{"n_layer": 12, "d_model": 512, "norm_eps": 1e-05, "rope_fraction": 0.5, "tie_embeddings": true, "parallel_block": false, "init_std_down": 0.00431, "optimizer": "adamw", "warmup_steps": 319, "schedule": "cos"}
MLP neurons of a small language model. Each row is named by its layer, matrix (gate and up: input weights) and neuron, and shows model dimensions 352-447. Each number is 500 + 50 x the weight over its row's rms, rounded and kept within 0 to 999. Numbers have three digits each. A neuron's up and down rows have the sign that makes its largest values positive.
After each neuron's rows, "fires after" lists the tokens most often just before its 100 highest values on Wikipedia text that the model never trained on.

L7.gate192:486498552517437575538569602542526476590414502516445543519448514480575510426334529534511541442476429538469468626515552486412509493625484481513499499580509591542498507525491504550492592536590560609534499516596523494498551601567507511506489444488640489568595448452507403570527548401521488433
L7.up192:456575432552496473459520459480558510540526561534500596496502511476458472487465616435470524503427457495430462555486454571488477573625429503465467578531504459477455505468524522485538574410495503565553507505519512406431465472504543559533443500508472482545519552584490531526603473477502491424
fires after: " ", " ("

L6.gate780:544568501527548522514489506465402445513539529456432503406481476390477483543509481579536447570432489546512482435481430453459503511450496462421453579416477515619505435415559431498496519531574538465533556442526462468494584507536497471624491507489564460513500534386527481507434460542440523523
L6.up780:469502543604509478418409498503575445468397447611458500490480429520551471473504569436521475484531594513462543479410508469430535554452522417564503574501509401519490417414459571509594564450548529435473503481491547496534510448509534570476566441531521402434443478471603553492413523572535486483
fires after: "20", "19", "–", " "

L9.gate1017:497513386570510539438475457424512454475492442434565472562558490476450430527501481506493378572596561495459516465478554450461527498503558498481553539598475426565433465472498566529490441515533471508519439458444558414512431590430443466542487589560505566533438429452525481413488545439508406484
L9.up1017:466436496487508487568433518596405586468509493416528556502538525506423491645465486508570528513485492552588413463577478467478531415574510553536520496557510605470533491472568431441467431465511502551462448531502512560451483517458508500476541521565540407503564399454491515581413499508515525420
fires after: "19", "20", "–", " in"

L3.gate231:545483483571505465538501543435541564552486424509525606528512515516496512518436523535472484493528540423431484475546452495586531536505480437517484390463498473633543414450578555451451507517472562500518482562491522457577548492503484501516407454480470472506486489448496478438456434480445499452
L3.up231:521549613523532423532575572480522538510489417579549560488518507540557585497473460503461624459522540475496548444554534477450497493504484511404474466537578510539553497469543554563525464550488501374473532455463533454540453518529543507457502507487425533533555518447554442549601528487542530507
fires after: ".\n\n", ".", "==\n"

L3.gate1152:529460499554530513433511608539509591531565537533425557477459423542392479532484534609463560582499577524524564493576523446554476478576446573539539519543533506460458494402477515509504440467549519536541479437537555582425493530608420425525362515459478527527548548610453527495534453496482593468
L3.up1152:558463571529545503579490506465458449533519444613456641401517482448442430455385425565471484433527474580514450509505530427507475435542486497575470498479528436481467477481582539390510493443413528571463469491600448485484509487588519516517474487520533446516518461504458488579561563520551515455
fires after: " ", "-", " (", "ix"

L6.gate656:534490460538459479517494507608511554453417501484511472494418500453487511524491531522498522545508434561471467533527596576626514394582489461501516520464536427422509501478520480460554569464502422492437523555483577561592470462523486460547499561474558528448537483478483516465438572444458525483
L6.up656:427487532483555453524482552477498545520503446402436499479492445480452506382553541595507497460479542484481478545540530404486552508413474490458571512522491460469535535538479518499633457456513463571458499465491565572570529495493592404469529555492439530535583550482553531558486471535490505594
fires after: ",", " the", " his", " and"

L9.gate430:533511447467436526532547549480496602468581480462491457533545593504545413518459531490428490559485600567535544468436462450601483485574477524401471580458493535642550474540481577533360550502412485485588536514506597503480453461534489508545495512513531551536459454561450476490508556567486514584
L9.up430:513440547518446413593437584415516497489507477481502500468514476514521473504518560530492552606565410485522438643553476498429542525500501518479476552560538488592609420504536485489697509531482465536436482529442597517518508494458414475506556582536453538499518466513433512567517450402489485437
fires after: " ", "–", " there"

L7.gate784:545484481471491560456459499598508516518503502483547526455480531572459516556403526503484496537475427533516483521432475556563489489573550615489490579496528495527488432523434622443496413493493469440496521545474553558536445554638370440517504474485483500561509525596535519452529550552490532534
L7.up784:528577553528488497563492461519513492515456463541469533457450478571499451495466485484507565462439484450503530526533528471486429452531475422533512535457443495489542534498460490485563494505451507466525466442498531548460474501502560520500472517572533475475547486505486462577580568411555569440
fires after: " "

L5.gate420:447549395476569409557496435469433493528479539537477399523614584570437461494507536542541435545506532525458491523525412548479484465489536544371485540455411481450474546523507523486460499509532505497445529400534410487435479553586442459510547463474498505538407514544558512441542470538514530556
L5.up420:514571477506434473518461418524556542447515542492539463607505539462549545526442537410445501497480457507527600458386611566484563547538509494478458479517404569657536441435497509539485584422484499442481523545541443468526462434479452481495508532538463495431472483488539585538431542474512451547
fires after: " |", "39", "50", "5", "38", "6"

L3.gate681:468368541482510552456515419519375514528466517575536476482453490485492534415500487490522474460521567475446462491633447508484547424632482573464476472516486544644505413540525610442477535437423570458500438486500573495575588506529509438476357496441365447533504585480474548488523566450460507533
L3.up681:487507470605512511505523448550447578503476484586408512443489495542439455552428530561590425563528410473516502558527456454497552529526561540561501478500423453507453483501545458449545457509639531507468531543559486461488495477473558521513500610468450531556458547578424552502533510464490484470
fires after: " ", "–", "."

L7.gate1122:482420423521462580530495507603430443467464611479442507525454475515511443492541551504538455502494473436504484446478445520455495470566557505416522477421495533545556573486586425454481438491475442435484516597432448494498546554546467522550474529481452478493513482488522434506543509474517571430
L7.up1122:457458524526459513612533483571550418525526539527453512512450596434563529560506460470519559532434489401457483484489528486450379494490561472520554488518530479600535497541520455513419409426542489522547535464492522491458512516519527464502565490627439503577579409420601442473487519500485554495
fires after: " |", "7", "5"

L7.gate388:545586448467461486454423528492450562468528521430587491488497483602488488401414465495489483502491536477472416505456520504519477485503547494468441493495490553485494588477490542486495512440526461525489516481479474463494394451445520493533414531391541547531456498619384692397471520387548560520
L7.up388:426565465508504493475588522454519476426462503459554356493519437484564536512490510548490467476553520448453435502568416583552485536452417428495489503438568541446511485404454430517512567547525497491464470472395488579521512491473511487548420542540450517548539593433405503571406522467469436441
fires after: "20", "19"

L5.gate569:551505485423530472584548517527482536500529527466507482488574545554383484462518478534512521547554480507410485499478402511509481524595542634502495468558557554597454462532422456511504493500502585498564453536418478489413536524535451540439424496543469427552444563558482392452493485596471592564
L5.up569:417451469517454464513486601448553448507566479495507482526511547610549565603441480539447402570512481475454517535462548566580437502487481533536520458468502588460435424464616463491627571437420492496545588488483406517544416510451468521561521593460480502521474448468463476381533523492469448449
fires after: " ", " the", "–", "-"

L9.gate1079:512464524554496453516390581512541453531503604472543502487454494421537497502529493591439388555600435560516427473548559543465438487545484569456476499551449501576495515468559536501605568479504495568449503458567582638563486519553438575485428572524455478559529503491559501498466544525504514418
L9.up1079:541438524422574476566564599567508558519474379496558451493471444431408463468408502568466541452513495488538495557599443489477482522563536547459568470504453492550590468392452539558579460586574522598479515456547517553568436522506470578487542478507512430513551399560489536482526500432399677439
fires after: " the", "'s", " his", " and"

L7.gate1066:560490499605527559524386551504481536567547573392526468619498531442413494521517565494591499549513437494480547498518516582469440515546614453416489551494517569591537496524608469510449600538541537523539540527476550503512566466541480476545463539474490407498567532582590554551500464529493566406
L7.up1066:465562543500493543460454484415581504442460481491497441442492469463495523378469493515511432509430607463433484512528496518493555543480461432507531477538469456557488548451444551555600479520364399529407459504480485462511443579537569554492444505510478491502519460456533512484440548420626547639
fires after: " the", " of", " in", ",", " |"

L9.gate484:436436411454493499413468439544447516470533388491495533494489419450437561545543496438445464554525473461445469470480529543454655449540452505434441512524475443475544503514492569512480514556444553486455575544423520488477544495508378442581475575582517421478393472535476492487447544461560492453
L9.up484:501591540466510550503511570398464508529580569517448475452487470422498530518406556513541519578444492513444477414569548472484471556524528546562489485512539508552434544552516503449540518494520401635552458421527496523533576571392548541539519458490514574537580478508612498551599564493489488497
fires after: "19", "20", ".", " ", " sq", "–"

L7.gate77:499529570492513583518444495501519484556520489541524565552497448456455548516386519488615450408418366567508376560499481478455484486629528535526471424575522588515464493609473506541494454518615571566492561449495479465459543594597476507527484474500626506608557384522564529557510505464551512460
L7.up77:461529500465535476455484619520480478549500496499506468504493477459499479483426619500503524548427458515515523565497523579484435489531359506474523508546526494453507438460587430450547507451560578600599480572534488493483382529437494602535481539499456495507567502570434510561487512506579536444
fires after: " ", " ("

L9.gate675:434507491416558477570550578471484514410468528506395594512475491555579456503498512601517478487571475521444554488493477556512382543509626439474515482485503546498538513388495507491461493635426455535498518499522482499486535494535438404528394516374453395467446525547472515519565491456501599510
L9.up675:599477392555471445509622480553536464574480414474495574578545517453512499426508542467405522437534547482545492453437433494509494450493454523436468584501516505543494416419466368547511466378575551495498509493447465453429474501528487520455507535567451604365489563442505486398467465535483532515
fires after: " |", " No", ";"

L7.gate535:542508538552556560428452509490456452578503503565444551480430527451449487518450540580509495398524531503454478489434527420388393435599526560476470550477445567560502438529529537537453548569539559526566528557519522470557554627565515506505478483506547441510538531414554457536571460442459503417
L7.up535:568547460504518495438463490524474584502454514507512505488529497551510464541456481454470499534547532574563601514394531530558553540455502475598436471480464466536502408509508486527620422474563599471540547439482506434508438467486406545548537503461532569538494522442457493589476497470461540451
fires after: " ", ".", "20", " (", " |"

L6.gate61:521580415518488522514549577509421517518502607456585510426532421527357380577453539530530435520593544553523417491560469520544525513571521526462559536438514521577608517469561474456499612475555539488563521482543605492474451489514484647570455570495460435571405489518408378485470600511478579461
L6.up61:463581454469526457467465543439472442567423476486491519424479447484509452581457495573462485571586450494536526502560544449490548479485517571481469507554521619496536523472523492436517575455560495525544582547483611378460417409545472626555470463434477440490454560489339409414544507548538446501
fires after: "–", ":", " ", " .", ",", "/"

L9.gate1055:553444454562473477570495477549479504526529494430486479553508522519465531509489590527622520456583521482436556426492521508480498489555542453493423476497444500622494402449552375580471492422500541496583512438611442518483536531529476509443444494506467426582444429458577592495492523492449465490
L9.up1055:438575587440532515484487514456571485462506521459547556482513398579552533566411471505415521521468538519458566576509520465430535562493517463520503585481567430459489511544433539506581503483513498380410555543530493507470462510536519497510453463414518506520546562514443483409506536465534604512
fires after: " ", " |", "."

L7.gate989:439498464581525543535434409515457558510524470469461447506486448463432519530514418515558563499553445527400431429502519423397519527519553472538416484557562497546523522474600452447534513439439478502444568458494479460418515590589554566562303527541559426576566461453582422533443524508505441496
L7.up989:444461546477535507516547489449488533499527491450459530563455477492488498460526466561509562584425577572421464466545480453498479471434551471500553540528442440508449536553594495529490568505552501478447458429515499407426506484568451541555432465530520499539583429472461580414547463488538467518
fires after: " |", "19", "-", "20"

L7.gate63:546409486602403518372476468572411537545486514456573491453565531540562504530494508530506482589495572446544506452409570611515540364521562527507402452510544399456458502510413583520494493539531436516489471588481533473405485512559485505507379570560481512575486541528533526505476548518503408449
L7.up63:445543537503402513540462594495583473504453466487511565519523458442513393587523605503512532486498494506523450504510476521485475462532433522437513520550567469477491558516557467509467523490461507476554501554557451486495434492491508547486554561620481448565463484466426444606442538503530552485
fires after: " in", " the", " ", "In", " In", " October"

L7.gate123:460550403557428511459549531505446566469484425516491501404549393531426452536524555477461404510556465536453506486527553434541523524518496560425512520575475438558503437534485501493528533478518441533563467515495531501510419515490520523513422635548509515522386529443412503546446515426463459515
L7.up123:498553406524454629502530454419477577507400556443514605576483431447589499449468480528462443516466548597426484441514498497511502473526561451492498453578491516507513483547500462493512496542483527639505407493489516512463509532375517586414570474468537441462541461497442421458433467425616512544
fires after: "20", "″E", "″W", " the", ")\n", "19"

L6.gate279:517540395600435500531587513505424421456536523465536479452450419481535463487505587555505414499562514466460588505500601574492473393511486475491503485525488579594532529546555508460453505496538505473461484482463540568521557526507368492499542548420527380413461533545500539505481536494443543554
L6.up279:539422521581539445487488539533528521442535442522548468507470463532499448501584561562454511536537504472504523495453528495506481506492508462436499495505464420494494448474639477521618481520566563440581489492480426500498569557568477575592496569504473464437482452534536435445447472515482514544
fires after: " |", "|", "-"

L7.gate0:493565455523523475512466450540526550459445504427526397476540360579470518520426413476425469507554616591505489462474530612548526479501554523521552466450466509445465518471521412586479474483585516583472489505547427480439518483433486503442443519409610493572482514463544518496506531528524461416
L7.up0:497584467574509419436475540429462446460480470448556406424506425499558498470607566553464469563493440555539461530508569546489558521417478530550515489456461508495455434439523455431543534557520507524453482513470571554528522540523492536536457551515545468525475527503558577478421407493460406499
fires after: "19", "20"

L9.gate359:479494480540499535497506580456530510438497487504580465504546520417582585481499590427493529561509475489477533409491565512463481434537514501526505554525537576515524477425490474455419536563563513555466536493524448455439507555584504400415517517415388448402502564488403543520517456546475538499
L9.up359:514530504528414436531557569454635450563488531501501528569480461472466424502510473528458547453549500481453553406533533504547460537429436403571502508521486469524502377546516494474539556487499414524567551535590506499396584613554535428497357485408449478518495496536496474451463417512564488506
fires after: " |", " ", ":"